Part of a small language model's weights.
Size: width 256, 4 heads of 64, MLP 1024 squared ReLU, vocabulary 1512, 11M parameters.
Architecture: RMSNorm before each block, rotary positions, capped logits.
Training: a variant of Muon for these matrices, 4221 steps.
MLP neurons of a small language model. Each row is named by its layer, matrix (up: input weights; down: output weights) and neuron, and shows model dimensions 192-255. Each number is 128 + 24 x the weight over its row's rms, rounded and kept within 0 to 255.
After each neuron's rows, "fires before" lists the tokens most often just after its 100 highest values on Wikipedia text that the model never trained on; "fires on" lists the tokens most often at its 100 highest values on Wikipedia text that the model never trained on. A number after a token or word is its count.

L5.up739 [107  96 129  97 154 112 152 110 165 126 142 128 115 117 151 114 149 181 137 135 144 161 127 150  97 152  88 156 135 124 115 127 120 126 127 104 113 136 144 109 128 124 148  97 116 131 141 141 112 114 118 118  90 129 119 153 155 105 124 161  94 206 145 127]
L5.down739 [104 131 135  92 113 172 128 126 141 113 126 125 177 123 146 135 115 177  93 182 104 117 159  98 107 141 126 158 140 143 129 152 185 158 152 121 108 166 166  87 131 136 150 144 146  82 177 160 122 110 103 129 123 141  88  95 147 134 133 172 112 118 115 104]
fires before: "ed" 18, "ific" 8, "als" 8, "le" 7, "al" 7, "ing" 5
fires on: " go" 22, " sign" 19, " mov" 19, "ing" 14, " back" 8, "ign" 4

L7.up853 [140 121 106 159  95 159 125 125 122 127 167 158 137 118 139 111 171 119  76 139 109 149 126 127 143 131  94 122 125 129 125 121 110 113 153 165 127 123 183 124 105 119 122 133 129 149 121 130 109 158 101 104 149 152 135 140 163 121 100 136 141 159 137 122]
L7.down853 [ 88 113 144 157  92 168 117 150 136 152 117  98 144 120 124 135 146 140  93 115  92 101  92 136 165 181 112 145 188 172 143 179 124 161 136 127 155 134 145 150 148  90 128 146 117 126 105 126 127 172 129 116 149 111 124  93  97 105 142 150 122 157 161 126]
fires before: "T" 24, "c" 12, "P" 7, "en" 7, " |" 5, "." 4
fires on: "s" 40, "S" 17, ")" 15, " U" 11

L4.up924 [142 113 141 178 127 125 141  82 140 102 134 100 116 127  86 159 162 138 110 115 129 154 114 117 129 152 102 113 110 127 122 139 124 142 110 108 155 110 156 165 113 110 171 148 150 186 131 169 136 143 101 130 116  97 121 143 164 110 139  90 135 155  82 107]
L4.down924 [121 132 160 147 120 132 118 129 120 180 103 115 149 111 150 158 150 127 131 130 119 160 144 143 134 138 130 149 154 152  98 129 125 122  91  89 161 159 143 137 111 186 122 126 135 169 169 159 101 107 129  88 147 132 131 110 145 134 135  96 148 100 140 140]
fires before: "|" 97
fires on: " |\n" 100

L9.up354 [145 100 115 116  91 116 157 151 111  91 127 140 153 146 148 160 153 115  92 117 140  90 145 113 159  98 129 150 136 128 108 129 144  65 132 154 104 165 184 101 153 143 140 133 148 179 135 121 110 134 161  92  97 124 114 186 127 115  94  89 102  97 125 151]
L9.down354 [139 118 104  87 107 127 130 176 150 129 101 146 131 129 176 123 101 153 164 147 175 107 171 146  94  97 148 122 134 136 150 120 138 122 147 167 149 112 108 143 173 144 137 134 150 118  90 160 129 151 142 139 160 116 159 131 155 118 127 166  82 117 132 121]
fires before: " " 36, " the" 17
fires on: " on" 20, " of" 19, " |" 16, ";" 7, " to" 5, " was" 5

L2.up143 [140 139 160 145 121 122 102 110 128 150 107 156 122 148 152 134 136 156 149 149 130 105 113 115 131 127  83 112 102 149 141 144 116 111 139 108 116 110  62 111 124 144 106 119 129 113 150 150 142 129  87 167 113 120 122  91 143  90 124 136 117 141 139 141]
L2.down143 [ 93 126 101 170 140 128  73 101 166 128 123 163 136 136 108 116 136 155 129 136 115  98 107 151 110 109 134 106 143 151 127  98 140 186 143 124  90  84 128 149 119 130 113 132  94 159 131 114 135 116  99  87 118 160 140 126 131 106 132 138 105 137 136 126]
fires before: "k" 17, "end" 10, "an" 8, "a" 8, "es" 5, "e" 5
fires on: "ri" 61, "ric" 39

L9.up724 [164  94 153 121 168  97 116 151 145 136 119 101 116 113 105 122 123 153 147 156 136 167 118 150 138 116 147 126  90 130 156 119 142 133 143 154 146  85 109  97 104 101  94 132 148  88 111 128  99 144 131 198 103 140 107 122 138  84  91 114 137 157 170 147]
L9.down724 [ 86 162 124 150  98 118 143 120 113 130 140 163 145 119 102 124 110  74 140 155 147 126 123 155  95 121 136 109  96 125 103 131 104  98  81 159 105 134 146 104 110 109  91 150 120 139 117 114 131 119 158 145  98 149  87 124 145 178 135 141 135 151 138 125]
fires before: "or" 18, "." 13, "ional" 8, "ory" 6, "ion" 5, "ed" 5
fires on: "ict" 19, ".S" 13, "fess" 13, "at" 12, " direct" 9, "irect" 4

L10.up952 [144  87 114 121 151 122  87  90 168 138 135 107  76 142 128 125 118 122 127 130 136 136 151 130 114  97 177 120 143 131 109 125 147 107  88 133 124 121 142 136 114 141 101 119 162 104 124 123 102 146 122 146 102 130 124 171 100 109 160 129 157 113 140 121]
L10.down952 [149 126 120  95  75 126 115 152 110 102 159 129 122 163 138 152 105 118 112 102  97 164 161  96 126 138 126 118 150 122 145 152 144 131 150 144 124 163 168 108 144 167 129 128 139 142 168 176 116 117 152 141 133 125 181 128 102 145 132 153 118 120 118 174]
fires before: "=" 27, "art" 14, ":" 12, "an" 5
fires on: "\n\n" 29, " D" 12, "ep" 8, ")\n\n" 7, "e" 6

L9.up681 [157 137 167 100 142 148 138 129 127 119 131  86  79 117  87 142 121 141 117 125 131 107 139 109 128 135 116 136 157  91  84 170 100  56 114 132 146 126 137 121 141 141  97 157 151 103 129 145 118 121  88 106 134 119 145 110 182 123 114 130 149 152 123 117]
L9.down681 [136 198 140 100 137 106 132 142 132 119 115  94 114 138  62 106 110 159 141  86 149 149 131 138 100 133 105 118 111 126 143 113  93 107 126 142  91 173 168 159 126 172 123 145 146  97 123 122  94  78 131 165 151 153 136 152 129 132 118 153 125 107 154 139]
fires before: "a" 22, "ated" 14, "ation" 14, "ating" 8
fires on: " oper" 29, "per" 8, "m" 8, "ig" 5, "c" 5, "re" 5

L2.up369 [114 103 170 113 158 131 167 108 153 119 115 135 137 111 161 132 124 147 119 134 172 158 151 109 116 136 171 166 115 115 112 145 159  88 140 132 130 148 102  99 125 131 115 106 150 125 135 125 167 138 157 110 111 126 144  85 112  87 146 104 109 157 140  91]
L2.down369 [ 63 121 192 110 146 129 127 155 116 122 105 135 133 142 131 177 171 120 140 143 126 137 159 131 143 171 135 164 161 160 120 111  97  85 113  96 146 163 123 173 119 132 149 132 128 132 142 105  94 145 168 107 128 133 130 133 139  94 113 116 127 151 112 172]
fires before: "end" 15, "ro" 11, "art" 9, " to" 8, "g" 5, "ot" 4
fires on: " dep" 18, " int" 18, "ep" 15, "et" 7, "ing" 7, "ue" 7

L10.up135 [132 130 158 138 156 159 100 169 163 108 100 141  96 157 139 105 153 103 148 124 107 116  79  94  98 127 132  94 111 178 134 140  94 150 122  86 117 129 171 133 107 163 123 122 161 102 153 103 113 119 135 129 175 130 152 176  94 118 124 176 119 148 108  94]
L10.down135 [155 129 105 100 118 131 160 125 132 146 134 128 171 119 119 101  83 147  77 100 134 119 115 130  96 117 125 111 146 158 115 147 119 157 114 123 115 110 203 150 148  76 123 123 126 119 115 119 160 145 129 123 142 109 123 141 136 137 146 142 123 114 143  71]
fires before: " U" 20, "u" 9, " United" 8, "ict" 7, "ition" 7
fires on: " the" 14, ":" 14, "," 12, "fl" 10, "d" 7, " add" 6

L5.up232 [132 105 105 139 130 105 129 136  91 175 138 123 129 121 121 181 134 138 146 108 131 105 163 152 142 155 145 157 101 165 154 102 148  81 123 158 124 147  93 155 105 177 122 167 119 157 153 148 135 101 114 118 117 110 129 126 114 135 149 117 150 121 113 164]
L5.down232 [ 91 118 135 146 169  79 156 108 140 149 150 152 104 132 159 106 117 121 140  92 170 112 151 117 139 134 133  97 104 164 145 150 130  84 147 155 178 120 151 150 127 126 107 118 124 131  93 154 133 150 101  80 114 136 135  96 145 165 135 111 110 112 133  94]
fires before: " " 25, " C" 12, " V" 6, " Pe" 4, " S" 4
fires on: " |" 96

L5.up915 [147  99  72 147  85 102  52 124 163 118 199 136 125 136 147 123 142 142 153  98 146 105 128 121 120 138 153 139 127 139 113 135 100 117 136 128 136 139 127 136 120 151  88  89 151 153 150 123 151 142 110  89 152 114 140 128 155 147  98 138 162 174 140 127]
L5.down915 [123 165 146 103  95 173 141 113 122  80 131 166 154 113 104 145 140 113 109 116 138 159 109 120  78 106  95  95 141 106 127 121  84 143 107 137  85  91 162  97 107 115 128 130 106 115 109 150 106 165  88 127 181  99 167 110 140 125 123 103 133 133 156 122]
fires before: "est" 16, "ort" 12, "op" 7, "ip" 7, "ut" 5, "ot" 5
fires on: " sh" 62, "w" 20, "as" 12, "sh" 4

L2.up774 [140 154 119 139 118 146 111 138 117 117 138 114 111 129 116 134 153 126  92  92 110  87 118 120 139 135 143  70 154 135 157 117 105 127 141 125 115 122 111 125 155 129  84 133 119 119 116 108 120 114 118 163  98 143 144  89 114 127  99 137 101 118 126 165]
L2.down774 [133 125 159 132  79 141 126 166 121 153 143 118  97 129 125  99 127  96 157 148  67 113 145 147 105 144 106 152 120 153 130 118 135 137  87 110 148 130 139 148 183 131 140 113 142 118 141 109 119 123 142 171 142 154 138  74 134 118  91 149  93 130 133 134]
fires before: " as" 13, "ag" 12, "t" 11, "e" 5, "p" 5, "ce" 4
fires on: "I" 23, " well" 21, " dis" 20, " man" 18, " whe" 7, "man" 6

L5.up836 [125 164 134 104  94 135 136  92 101 135 161 164 127 121 131 194 149  93 160 139 155  97 137 177 129 110 115 138 137 106 106  73 127 129 142 110 113 137  90 114 103  91 148 129 118 124 152 181 115 112 107 104 112 139  74 148 127 113 114 108 149 164 164 138]
L5.down836 [135 128 119  87  89 148 123 165 143 139 147 149 140 156 183 113 102 133 123 143 113 174 113 131 159 158 110 135 125 159 133  87 146  93 121 117 117 151 101 152 128 123 111 116 182 128 140 146 131 102  99 156 160 153 123 118 127 124  97 112 111 122 110 146]
fires before: "," 44, " " 18, " he" 5, " to" 4
fires on: "ost" 17, "8" 11, "4" 10, "ult" 7, "3" 6, "6" 5

L5.up680 [124 146 160 138 184 136 154 125 123 175 117 148 104 133 104  90 133 110 144  94 113 126 122 113  95 125 123 150 169 113 135 109 113 125  56 142 173  88 154  94 146 101 117 127 143 120 148 142 139 104 147 132 106 130 170  87  90 139  83 151  90 137 156 138]
L5.down680 [117  92 153 126 112 105 130 134 117 141 106 152 119 156 128 127 158  96 127 147 135 122 171 154  97 107 118 148 165 109 122 128 124  87 121 143 152 134 140 112 151 151 123  79 147 144  90 153 124  94 119 160 155 158 120 122 138 156  97  99 114 144 135 170]
fires before: "ch" 33, "it" 11, "c" 4, "g" 4
fires on: "ear" 25, "ra" 12, "r" 8, "ug" 7, "un" 7

L4.up171 [119 113 133  94 111 126 126 143 101 168 134  99 157  86 107 129 109 154 134 147 154 144 135  97 108 136 111  63 110 134 104 155 135  84 127  87 145 150 110 161  85 109 113 115 165  97 130 156 144 116  92  57 125 129 123 112 128 112 123 145 173 174 126 100]
L4.down171 [105 133 156 115 116  85 124 142 131 147  69  74 105 116 117  57 146 119 115 160 126  90 137 174 130 135 144 132 130 121 128 117 105  95 111 102 140 152 142 111 132  97 125 169 141  73 153 115 111 162 135 125 127 150  91 150 137 111 102 109  91 152 142 115]
fires before: "ation" 21, "ator" 9, "ating" 9, "ated" 7, "ations" 6, "a" 6
fires on: " oper" 34, "ul" 12, "duc" 8, "all" 8, "per" 7

L5.up113 [139 103 144 115 148 104 104 129 127 138 154 150 135 113 148 143 172 130 136 134 114 176 125 158 101 132 126 149 129 122  94 142 145 120 134 138 130 108  98 120 117 159 154 114 108 141 120 120 121  86  91 122 173 130 117 152 112 123 118 105 134 115 107 131]
L5.down113 [146 154  80 107 101 103 117 122 138 154 137 106  78 122 132 106 107 141 122 134 140 135 108 108 118 143 151 174 137 154 149 146 171 111 135 164 144 174 134 126 129 102 108 115 119 150 121 123 159  81 132 124 116 137  79 117 127 168 140  88 142  75 148 102]
fires before: "s" 13, " C" 10, "b" 8, "er" 8, "n" 7, "i" 4
fires on: " |" 18, "ord" 12, "p" 10, "ur" 8, "ack" 8, "ver" 7

L2.up673 [ 82 103  86 133 107  73 115 107 101 145 152 108 111 123 128 157  98 109 168 171 146 121 125  78 145 101 130 131 153 129 124 137 140 104 163 125 129 120 163 105 155 126 171 127 152 119 123 108 161 124  85 139 171  92 130 133 114 100  89 159 164 128 135 150]
L2.down673 [128 129 139  87  76 152 135 135 101 133 114 169 144 129 144  96 133 131 133 123 119 138 122 101 145 134 110 142 151 113 128 151 155 139 105 102 122  94 171 122 157 120 147  99 127  98  63 100 153 127 149 107 161 124 160 133 101 118 142 121 127 162 115 150]
fires before: "any" 21, "le" 9, "et" 9, "an" 7, "os" 7, "osed" 7
fires on: " comp" 87, " Comp" 9

L7.up371 [156 122 158 132 112 172 105 134 108 146 116 124 116 156  66 126 133 127 129 142 146 163 168  86 142 103 141  98 126  92 136 123 151  91 144 146 128 102 136 133 110 106  81 130 107 138 116 159  87 126 141 149 135 117 128  93  88 138 143 137 147 119 121 129]
L7.down371 [161  87 127 136 103 164 112 121 131  97 120  99 125 126 155  93 137 135 135 103 104 147 146 138 123 137 140 128 172 114 125 137 139 129 126 118 158 171  85 183 154 152 124 127 137 154 119 174 125 127 139 131  96 136 128 103 119 122 119  84 123 145  99 156]
fires before: " |" 29, "==" 8, ":" 8, "=" 7, "S" 4, "il" 4
fires on: "\n\n" 22, "." 14, " |\n\n" 7, "F" 7, ")\n\n" 6

L4.up119 [149 111 123 132 120 133 141  77 114 101 129 122  95 123 122 144 105 181 128 141 148 129 107 108 110 167  81 136 122 122 148 112 148 131 107 131 142  95 147 123 115 146 109 122 122  88 129 106 153 128  84 111 129  90  80 105 105  98 115 152 109 112 109 127]
L4.down119 [ 84  86 125 105 109 144 103 130 105 131 144 145 156  78 143 114 121 140 157 130 140 115 119 132  69 190 130 133 127 137 148  73 134 169 139 106 144 148 129 123 107 117 139 154 135  84 107 129  95 115 107 120 113 132 121  99 104 104 158 177  98 110 134 120]
fires before: "ed" 22, "ement" 8, "ia" 8, "ie" 6, "ice" 6
fires on: " mov" 24, "or" 14, " Russ" 14, "re" 11, "erv" 10, "ced" 9

L10.up39 [ 89 109 119 113 128 112 134 146 148 145 116 146 132  60 130 179 100 145 165 146 145 100  96 129 133 131  99 111 157 184  93 142 130 166  93 131 140 118  88 123 116 116 129 117 141 143 129 146 158 109 141  96 115  69 131 115 102 122 100  98 130 134 118 150]
L10.down39 [122 119 140 137 127 107 143 144 100 162 141 136 102 116 157 142 157  75 137 120 113 112 162 129  96 117 112 142 145 143 123 128  78 144 118 141 102 172 103 120  99  87 118 124 112 116 133 153 104 142 153 120 136 112 114 113 105 118 133 152  96 134 112 111]
fires before: "ad" 30, "om" 15, "le" 8, "ck" 6
fires on: " ro" 39, "ro" 20, " Ro" 16, "-" 14, "o" 10

L2.up556 [180 114 155 141 161  88 145 128 153 114 149 143 144 121 137 116 116  70 154 125 135  87 121 134 124 105  91  88 133 123 161 113 149 137  90 134 110 130 118 157  89 109 154 151 137 101 112 135 139 131 191 121 170 108 110 121 162 123 105 163 131 131 114 125]
L2.down556 [162 135 171 121  90 133 145 101 144 196 132 148 151 146 120 113 110 119 105 103 100 117 139 124  88 150 109 158 133 132 146 127 135 170 135 136 116 107 121 124 129 132  84 136 109 116 118 143 123 116 124 146 131 139 152 147 112 116 103 122 164 158 106 111]
fires before: "or" 25, "ed" 13, "ment" 10, "ors" 6, "ty" 4, "er" 4
fires on: " direct" 33, " develop" 14, "ost" 13, "irect" 9, "it" 7

L2.up709 [102 138 169 163 120 127 136 123 161 118  92 120 107 119 147 149 102 130 115 161 142 105 149 134 112 107 164 132 185 111  93 174 120 130 134 101 126 138 164 155 108 132 123  96 156 173 142 133 144 152  92 138 125 140 137 175 162 142 169 127 159 127 128  67]
L2.down709 [107 117 148 101 139  99 112 144 155  81  94 124 117 107 124 136  92 141 125  90 153 162 112 128 150 130 174 130 144 114 124  61 113  92  78  94 102 141 166 162  87 121 104 133 142 154  94 106 132 139 115 114 186 161 147 157  84 102 129  91 137 108 129 132]
fires before: "ip" 19, "art" 14, "end" 10, "ort" 6, "ot" 4
fires on: "il" 26, "ep" 20, " dep" 18, "ial" 14, "pp" 10, "red" 6

L4.up692 [113  92 103 123 123 104 161 150 137  94 123 107  80 144  98 112 131 121 115 124 105 161 139 114 129 122 118 122 154 125  90 155 114 147  94 127 145 108 133  87 109 130 115 175 156 137 149 161 160 118 135 154 149 131  85 131 176 129  99 114 111 169 110 155]
L4.down692 [109 118 130 123 125 145 101  78 118 175 107 110 139 104 141 130 136 121 136 136 162 107 121 114 144 130 111 168 148 135 114 111 132 140 112 105 179 177 166 130 108 142 129 142 130 126 111 170 119 123 123 107 170 127 129 110 163 143 113  85 133 107 129 137]
fires before: "|" 74, "|---|---|---|---" 23
fires on: " |\n" 100

L5.up904 [113 124 139 123 132 140 198 159 150  83 125 125 124 111 117 110 123 121 110 115 150  67 135 150 134 107 156 122 129 130 145 110 127 123 124 122 153 122  79 113 142 103 101  70 150 122 131 156 123  93 106 106 124  77 113 125 148 102 102 132 170 136 114 162]
L5.down904 [121 156 144  85  48 121 130 130 120 126  93 120 171 107 131  73 126 156 144 102 119 129 182 155 105 120 128 140 120 129 111 154 107 117 123 104 138 157 138 120 116 151 159  99 108 117  91 116 156 102 117 116 116 120 128 119 105 122 146 124 112 172 145 134]
fires before: "ied" 19, "orn" 16, "y" 15, "ton" 6, "ation" 5, "ate" 5
fires on: "if" 57, "ic" 6, "up" 6, "w" 4, "ific" 4

L2.up980 [131  86 140 107 119 116  91 157 180  97 154 136 126 132 176 154 127  76 133 127 104 136 132  92  81  89 139  93 159 136 151 130 157 184 128 133 148 142 132 137 118 148 137 159 124  92  90  83 146 162 145 124 137 133 126 158 154 102  82 206 123 161 112 139]
L2.down980 [163  96 133  84 123 127 163 189 147 137 140 141 165 112 145  81 116 105 128 141 132 125 105 115 104 140 151 120 180 120 108 124 118 123 131 139 127 169 174 135 128 100 132 110 154 133 159 113  95 157 158 138 133 115 132 124 138 102 123 164 141 145  99 134]
fires before: "or" 22, "ed" 9, "ause" 7, "om" 7, "ome" 6, "er" 5
fires on: " direct" 27, " inc" 16, " bec" 16, "ed" 13, "act" 8, " open" 4

L2.up337 [146 124 153 154 162 129 152 132 103 143  92 124 126 161  94 125  98 161 142 127 141 123 122 111  96 141 112 100 146 112  99 149 127 145 102 192 144 119 106 137 170 124 121 127 153 112 144 121 160 141  90 125 137 127 102 106 142 113 129 109  90  92 118 139]
L2.down337 [174  97 144  84 144 150 115 133 127 133 171 123 147 171 155 110 113 108  95 156 149 153 113 117 143 151 128 127 114 117 148  81 174 104 143 129 148 125 106 149 106 126 135 122 134  93 138  94 135 159 142  96 158 112 104 107 156 122 129 100 172 125 120 136]
fires before: "ct" 18, "ilt" 9, "g" 8, "ction" 7, " b" 4, "'" 4
fires on: " be" 19, "ru" 18, " bu" 13, "stru" 12, "g" 8, "n" 5

L5.up45 [112 120 148  95 154 126 105 126 115  82 109 119 146 100 159 139 140 139 131 142 134 146  97 109  49 101  90 169  96 136 124 133 135 121  87 138  81 129  85 130 137 119 153 127 109 158 112 120 136 102 114  93 184 124  98  90  95 145 106 136 117  90  93 132]
L5.down45 [125 110 129 148  97 110 109  91 131 152 114 110 114 134 129  89 102 140 104 132  88 164 139 118 103 138 111 156 116 150 147 101 146 115 150 111 140 145 165 124 135 115 135 123 150 147 142 127  98 163  93 152 160  69 125 114 140 123 100 120  99 129 126 128]
fires before: "ge" 19, "g" 16, "er" 7, "ire" 5, "ium" 4
fires on: " ent" 23, "rid" 20, " Geor" 12, "ie" 11, "our" 10, "id" 6

L5.up960 [127 110 119 113  67 131 119 138 138 174 120 113 155 111  91 105  86 127 143 130 127 152 184 149 136 108 120 134 114 123 163 148 108 161 117 182 149  71 114 129 107 158 125 135 118 143 153 132 147 143 136 164 167 175 123 159  59 138 123 132 117 161 158 150]
L5.down960 [140 150 141  97 132 102 104 121  85 115  88 168 134 149 104 158 140 141 129 121 133 116 152 151  85 109 100 120 135 133 101 185 127 128 149 123 106 122 141 149  91 117  91  80 130 114 138 140 139 138 117 113 110 149 161 136 167 163 152 124 134 137 133 109]
fires before: "ation" 23, "n" 9, "t" 6, "er" 6, "ect" 5, "ess" 4
fires on: "on" 18, "duc" 14, "oss" 9, "uc" 9, "por" 8, " Con" 8

L2.up652 [ 98 154 137  98 139 116 163 121 155 129  87 154  97 126 125 135 129 142 142 132 116 104 123  88  90 148 136 119 123 154  97  94 179 108  90 146  88 129 134  93 115 130 139 127 124 169 167 138 111 119 149 145  96 131 122 149 131 141 117 109 137 127  69 175]
L2.down652 [101 132 133 106 133 114 124 125 100 118 106 114 140 133 148  44 162 119 137 174 122  98 171 152 148 134 140 116 157  99 126 118 147 103 158 135 108 122 118 147 149 143  82 133 121 149 126 124  63 162 124  71 145 141 107 154 134 135 169 147 116 118 115 106]
fires before: "er" 20, "ly" 11, "ered" 10, "and" 7, "ire" 5, "a" 5
fires on: " ent" 22, "ord" 12, "emb" 11, "id" 9, "r" 8

L9.up609 [118 120 125 137 163 122 152  92 149 150 157 131 149 123 102  96  80 167 143 134 136 122 161 123 148 151  75 169 126  90 160 160 115 114 144 127 129 146 159 105 126 126 127 120 144 184 143 168 122 118 143 134 153 135  79 155  95 117 182 148 121 130 110 160]
L9.down609 [142 159 168 130 118 126 100 100 114 114 162 126 148 145 159 140 124 111 116 154  95 132 140 126 155 170 158 135 158 192 133 152  86 113  88 117  96 141 148 149 162  74 131 170  84 121 163 150 100 144 141 165 133 109 148 110 144 136 146 104 141 160 152  81]
fires before: " by" 28, "ed" 20, "ted" 9, "ific" 8
fires on: "ed" 30, " sign" 16, "in" 11, "oin" 10, "ign" 5

L7.up786 [122 158 108 162 137 134 159  92 102 144 113 101 123 118 165 129 155  76 116 133 107 136  64 119 140 108 129 147 100 126 128 145  73 109 134 109 122  87 125 120 108 149 143 147 115 124 103 149 138  95 109 139 142 157  90 126  92 103  98 142 129 106 139 121]
L7.down786 [110 111 123  64 139 161 161 128 134 113 112 107 138 125 112 112 111 156  81 155 114 127 157 135 156 136 133 110 150 104 161  99 139 136 168 132 147 155  79 160 130 118 127 126 119 108 145 158 160 140 112  90 126 162 138 137 132 141  98  77 176 121 147 130]
fires before: " " 31, "ased" 8, "v" 6, "g" 5
fires on: " |" 24, "le" 20, "ra" 16, "ime" 7, "ite" 5, " tra" 5

L2.up357 [115 126 136 136  89 150 115 161 122  65 128  80 145 141  90 104 121 136 116 119 117 151 142 131 139 199 154 139 126 140 104 114 148 105 113  89 131  96 121 137  93 117 108 165 134 118 121 161 148 109 120 117 107 125 102 172 171 159 151 134 115 148 155 111]
L2.down357 [152 108  84 123 142 127 146 124 110 190 122 134 164 118 123 110 122 145 152 115 117 138 148 110 175 163 125  92 169 138 121  75 138 164 136 104 151 124 145 121 116 125 122 126 159  90 138 113 121 115 102 117 127 132 157 122 122 130 146  95 101 151 119 141]
fires before: "|" 22, "ced" 10, "v" 9, "m" 7, "f" 6, "ely" 5
fires on: " pre" 40, "|\n" 22, " Pre" 17, "at" 10, "n" 5

L2.up815 [100  86 113 139 115  98 109 183 150 107 116 173 103  85 139  89 121 116 100 143 112 134 121 125  70 126 129 128 169 128 104 128 169 119 118 145 164  87 140 108 112 112 117 156 127  91 111 106 136 142 162 137 125 107 126 156 116 104 181 107 123  96  98 150]
L2.down815 [123 146 156 140 105 139 109 136  99 111  94 114  99 124 148 107 115 129 111 129 113 143 159 110 105 145  94 120 123 125 162 103 111 130 155 117 147 138  85 134 133 105 138 145 145 137  93 132  93 163 126 103 125 149 104 163 149 105 111 151 124  91 109 127]
fires before: "ity" 15, "ess" 12, "on" 11, "ology" 7, "ice" 6
fires on: "in" 24, "ur" 15, "is" 12, "hn" 11, "act" 7, "r" 6

L5.up66 [179 167 109 147 164 179 117  91 110 104 166 118  89 120  89  91 134 152 119 137 117 118 132 139 143 160 162 134 124 109 132 131 107 113  76 146 150 121 114 147  98 166 116 118 121 100 168  89 104 100 169 129  98 141  94 113  93 132 132 118 105 105 136 115]
L5.down66 [133 196 120 100 147 143 124 158 133 126  80 177 127 102 153 117 111 123  89 149 101  80 118 118 108 152 144 163 126 151 161 124 154 154  93 130 137 126 145 152 120 129 102 136 132 112 129 101 124 136 110  96 108 119 118 125  92 171 114  68 160 116 159 108]
fires before: "," 24, " |" 16, "\n" 10, "." 6, " and" 4
fires on: "a" 21, "as" 13, "ina" 9, "io" 7, "o" 7, "ri" 7

L4.up754 [120 155 162  58 112 103 128 144 130 167 104 114 162 138 130 119 129 117 146 150 137 137 100 106 163 116 130  91 140 103 128 140 159  98 129 183  93 120 192 133 156  92 131 117 121 112 112 115 155 157 120 113 123 124 175 146 108 114 114 111 114 146  88 143]
L4.down754 [132 131 111  77  88 117 135 158  94 157  90 141 136 145 125 124 132  99 157 144 112 106 145 114 130 133 106 137 135 125 136 147 112 122 136 105 123 148 149 146  86 120 142 117 129  82 118 134  84 134 111 112 155 103 105 157 161 115 131 136 114 142 101 148]
fires before: "any" 14, "et" 13, "le" 9, "osed" 7, "an" 7
fires on: " comp" 80, "N" 4, " Comp" 4

L9.up57 [102 126 140 177 106 149 131 123 155 131  83 127 136 101 163 126 115 133 160 138 145 132  93 152 164  77  86 115 139 163 142 113 110 147 135 136 112 111  86 157 152  99 144 121 187 144 131 124 136 146 113 132 130 135 167 105  99 105 124 135 119 150 154 148]
L9.down57 [124 116 129  70 135 112 135 117 135 141 132 119 103 125 106 165 115 165 118  87 121 117  95 139 162 137 136  88 150 133 141  64 115 165 121 156 141 152 122 126 143 130 134  99 134 164 118 130 142  73 129 131 144 122 119 116  99  89  89 193 131 125 151 100]
fires before: " " 65, "k" 8
fires on: "," 60, "ric" 16, " of" 9

L4.up489 [130 144 169 141 119 128 149 189 119  88 132 119 118 144 112 158 160 163 114 105 117 169 111 117 113 114 157 110 130 137 109 125 121 129 131 117  95 125 159 150 143 166 133 119 142 105 123 138 134  93 136 129 113 124  68 155  82 136 149 126 123 121 151 131]
L4.down489 [111 159 102 131 127 119 113  87 124 136 164 140 113 109 171 118 104  98 149 134 165 133  92 119 123 126 119  93 106 101 116 114 159 129 127 156 155 126 134 132 134 125 117 103 103 148 163 121 154 140 121 115 101 112 142 142  80 160 140 134 183 167 132 130]
fires before: "a" 17, "io" 12, "mp" 10, "p" 7, "u" 5, "L" 4
fires on: "ur" 23, "h" 20, "ly" 13, "am" 8, "ash" 7, "m" 6

L2.up289 [161  93 134 142 116 164 141 103 110 119  96  83 136 122 109 137 139 138 106 116 123 131 167 134 104 109 112 141 139 106 170 109  98 160  86 124 152 131 115 113 105  96 106 171 133 136 140 139 144  93 111 105  67 155 148  95 136 141 123 159  92 163 156 160]
L2.down289 [149 127 129 146 124 118 116 156 148 125 111 135 136 163  99 145 128 154  83 133 139 150 197  98 135 138 146 120 103 112 104 118 139 135  90 155 117 129 107 144  87 147 114 141 105 142 101 127 121 103 141 121 129 119 112  92 128 183 121 116 125 145 158 151]
fires before: "ur" 18, "ret" 11, "hn" 10, "ured" 6, "ond" 5
fires on: "ec" 31, " sec" 19, " Sec" 16, "act" 14, " resp" 10, "ict" 6

L2.up365 [143 119 105 147 151 149 136 103  93 118  93  56 127  88 117 119 122 160 138 175 133 179 104 150  98 128 136 114 120 128 126 171 108 116  87 137  83 136 103 118 128 124  85 129 147 145 126 167 130 106  95 163  98 119 128 136 135 124 121 108 153 131 100 138]
L2.down365 [ 78 161 134 103 172 126 126 149 133 132 121 133 117 131 106 127 136 110 161 116 147 101 123 136 153 133 148 135 138 167  72 113 179 121 176 122 141 140 139 117 187 143 138 101 144  95 152 130 111 148 127 149  85  94 141 164 102 159 144 142 130 119 122 104]
fires before: "==" 22, "===" 22, "=" 11, "|" 4, " of" 4
fires on: " |\n\n" 62, "\n\n" 11, "fer" 8, "ank" 8, "st" 6